Weights of a small GPT-style language model, trained from scratch on English Wikipedia: 11.8M parameters, tied embeddings.
MLP neurons of a small language model. Each row is named by its layer, matrix (down: output weights) and neuron, and shows model dimensions 128-255. Each number is 200 + 40 x the weight over its row's rms, rounded and kept within 0 to 999. A neuron's up and down rows have the sign that makes its largest values positive.
After each neuron's rows, "raises" lists the tokens whose logits its output raises most directly, leaving later layers aside.

L2.down632,196,146,107,188,231,152,192,202,277,132,235,226,189,207,247,189,230,186,165,212,267,227,207,260,208,222,264,197,256,168,219,194,255,141,157,246,182,232,168,196,264,235,141,190,166,235,218,175,147,222,263,192,167,171,233,223,154,232,151,225,186,129,232,160,178,195,164,215,147,208,180,207,203,282,273,189,281,251,214,194,189,194,201,177,186,217,198,205,261,177,164,205,161,220,116,245,187,203,164,225,198,232,248,185,206,274,185,281,215,297,107,167,202,117,250,107,202,184,217,240,201,152,189,237,195,120,187,266
raises: "el", "err", "er", "ere", "ers"

L2.down624,259,155,154,200,229,180,271,210,178,209,143,172,194,217,229,178,121,266,207,184,293,161,208,229,266,176,141,209,240,194,190,224,190,234,143,186,135,63,161,196,171,198,182,111,148,221,307,209,190,141,151,206,182,144,207,197,213,225,258,206,242,159,296,166,241,252,171,226,212,208,190,262,160,206,177,183,188,245,185,213,185,181,147,241,188,228,168,161,170,235,160,235,187,220,182,162,177,141,175,206,148,176,224,160,193,193,169,224,127,247,193,167,151,238,226,217,270,196,231,136,154,218,217,217,238,194,198,182
raises: "ed", "d", "ous", "ion", "s"

L5.down435,223,223,194,220,169,163,193,127,156,116,219,284,143,214,181,187,149,233,163,211,172,186,205,120,189,175,230,143,293,214,158,160,171,199,234,225,177,163,202,136,183,177,152,254,210,202,186,134,167,197,221,249,234,138,132,189,217,215,210,211,156,172,259,212,205,222,173,166,223,196,212,240,194,171,143,255,189,229,208,206,260,162,184,190,330,230,222,217,199,194,153,172,255,173,233,242,171,184,237,173,219,254,191,219,231,220,186,317,182,225,288,180,165,188,231,190,195,250,280,145,198,158,186,197,168,249,174,197
raises: "ire", "isch", "nic", "ires", "ired"

L2.down288,204,181,190,231,184,211,153,130,160,179,102,240,173,222,205,222,208,168,194,216,196,243,238,238,225,160,230,204,258,195,266,232,169,114,220,234,194,188,162,202,190,209,178,193,177,184,234,216,197,199,208,235,218,224,196,209,178,175,209,189,211,238,242,233,258,255,188,271,196,207,188,188,219,176,144,145,181,224,180,299,204,187,231,224,149,222,198,248,147,229,187,168,241,291,191,240,104,241,168,166,196,203,219,248,194,197,103,213,200,159,147,165,193,225,196,195,184,228,176,235,170,209,144,157,139,184,208,239
raises: "er", "in", "it", "ers", "iv"

L5.down349,201,219,200,177,214,176,185,179,196,139,284,219,196,211,219,197,180,210,176,236,195,166,189,213,216,181,214,154,233,237,153,232,178,216,241,221,234,245,202,186,171,214,211,244,152,188,153,157,229,155,104,246,284,333,191,309,146,235,215,164,258,151,171,229,135,295,207,217,249,209,180,123,197,171,153,214,180,177,246,209,251,230,196,188,98,223,201,173,214,104,198,136,198,215,299,209,204,204,188,236,209,202,159,160,233,214,262,193,216,179,155,266,177,239,248,174,125,140,169,189,246,234,202,225,218,235,171,155
raises: "ung", "um", "ux", "uck", "ug"

L5.down228,241,167,162,193,215,224,171,210,203,189,178,167,209,241,201,163,192,226,314,193,196,202,233,201,220,186,185,225,277,172,230,210,252,202,206,204,174,220,214,202,234,241,167,153,168,281,187,207,158,252,207,211,195,180,194,199,211,227,222,204,186,219,99,210,231,197,214,263,202,180,235,251,152,214,147,200,165,220,197,257,237,193,141,165,176,256,88,189,203,226,215,220,168,203,297,209,249,175,199,199,178,156,209,266,160,95,198,256,133,156,207,147,155,213,160,226,237,120,233,207,223,268,230,200,207,253,163,191
raises: "\n\n", " According", " Following", " However", " Despite"

L5.down508,236,166,183,221,205,169,221,202,185,179,203,215,221,178,186,198,195,222,206,248,203,245,159,230,166,209,129,183,174,132,197,126,286,210,223,184,275,127,214,259,178,192,180,275,207,161,209,180,160,249,226,177,210,199,257,222,136,171,174,228,144,241,183,222,210,249,196,180,153,200,180,212,230,209,221,152,229,196,134,127,256,168,201,225,159,242,139,189,164,187,207,195,195,127,266,234,284,197,124,201,217,182,162,252,109,247,195,252,127,187,190,216,278,132,199,173,204,224,164,193,207,223,211,198,99,209,182,210
raises: "sburg", "ov", "onia", "ova", "sk"

L2.down420,208,164,176,158,239,214,238,119,168,191,178,218,137,265,201,207,178,192,160,227,235,239,210,158,79,248,205,209,166,208,213,195,161,249,172,204,207,207,241,170,219,210,184,160,188,214,223,178,180,203,168,216,204,186,202,148,228,136,180,135,202,149,182,206,225,210,179,225,198,103,195,152,189,168,220,168,252,204,235,210,178,199,176,192,216,214,218,241,149,230,234,209,225,166,225,181,233,193,214,163,234,144,174,253,232,145,254,170,210,191,193,260,197,188,165,225,213,249,236,220,230,265,167,215,213,166,153,236
raises: "0", "5", ".", ":", "3"

L5.down95,227,161,174,196,173,207,205,187,163,181,253,182,179,169,232,85,213,213,231,184,211,180,188,193,208,216,165,170,236,144,217,128,222,159,235,187,196,123,219,201,211,189,190,189,169,195,123,212,201,202,173,216,129,220,169,159,207,240,264,220,237,188,141,156,227,244,144,177,139,105,215,187,170,233,162,189,162,143,156,191,202,238,162,209,151,158,258,208,175,234,189,210,218,165,239,221,193,230,187,170,122,153,201,216,135,153,259,197,225,186,196,265,216,230,175,180,169,247,208,176,188,183,191,165,135,159,165,165
raises: "una", "uh", "uli", "s", "une"

L5.down432,214,181,221,149,171,219,238,135,210,290,284,227,201,162,194,229,151,169,195,240,176,210,144,231,138,199,273,197,271,123,247,128,265,250,197,193,223,101,174,178,209,236,208,214,225,210,163,214,189,205,145,192,201,199,208,164,193,237,235,144,244,212,153,178,220,219,150,207,242,241,262,198,260,263,202,142,199,171,217,191,186,221,242,162,271,162,241,181,216,243,143,210,270,272,200,198,221,201,210,216,169,183,216,228,233,177,193,191,215,277,153,196,127,209,204,207,111,182,153,227,145,161,277,186,190,148,210,147
raises: "hes", "hed", "her", "h", "cle"

L2.down328,176,245,191,251,150,141,260,239,173,187,242,205,261,185,263,259,188,141,163,249,221,240,222,261,185,164,245,206,242,207,213,163,192,231,189,183,275,170,160,240,191,169,242,240,227,208,144,165,169,236,164,188,291,224,258,185,206,180,186,229,177,134,246,148,228,188,206,178,186,205,243,227,154,160,241,268,143,249,264,207,209,228,265,214,181,155,228,156,262,253,156,176,180,178,225,205,245,107,221,273,175,210,170,232,213,188,226,280,176,179,154,166,146,191,187,164,185,229,138,133,150,212,248,258,163,148,184,208
raises: "h", "hu", "her", "hen", "ho"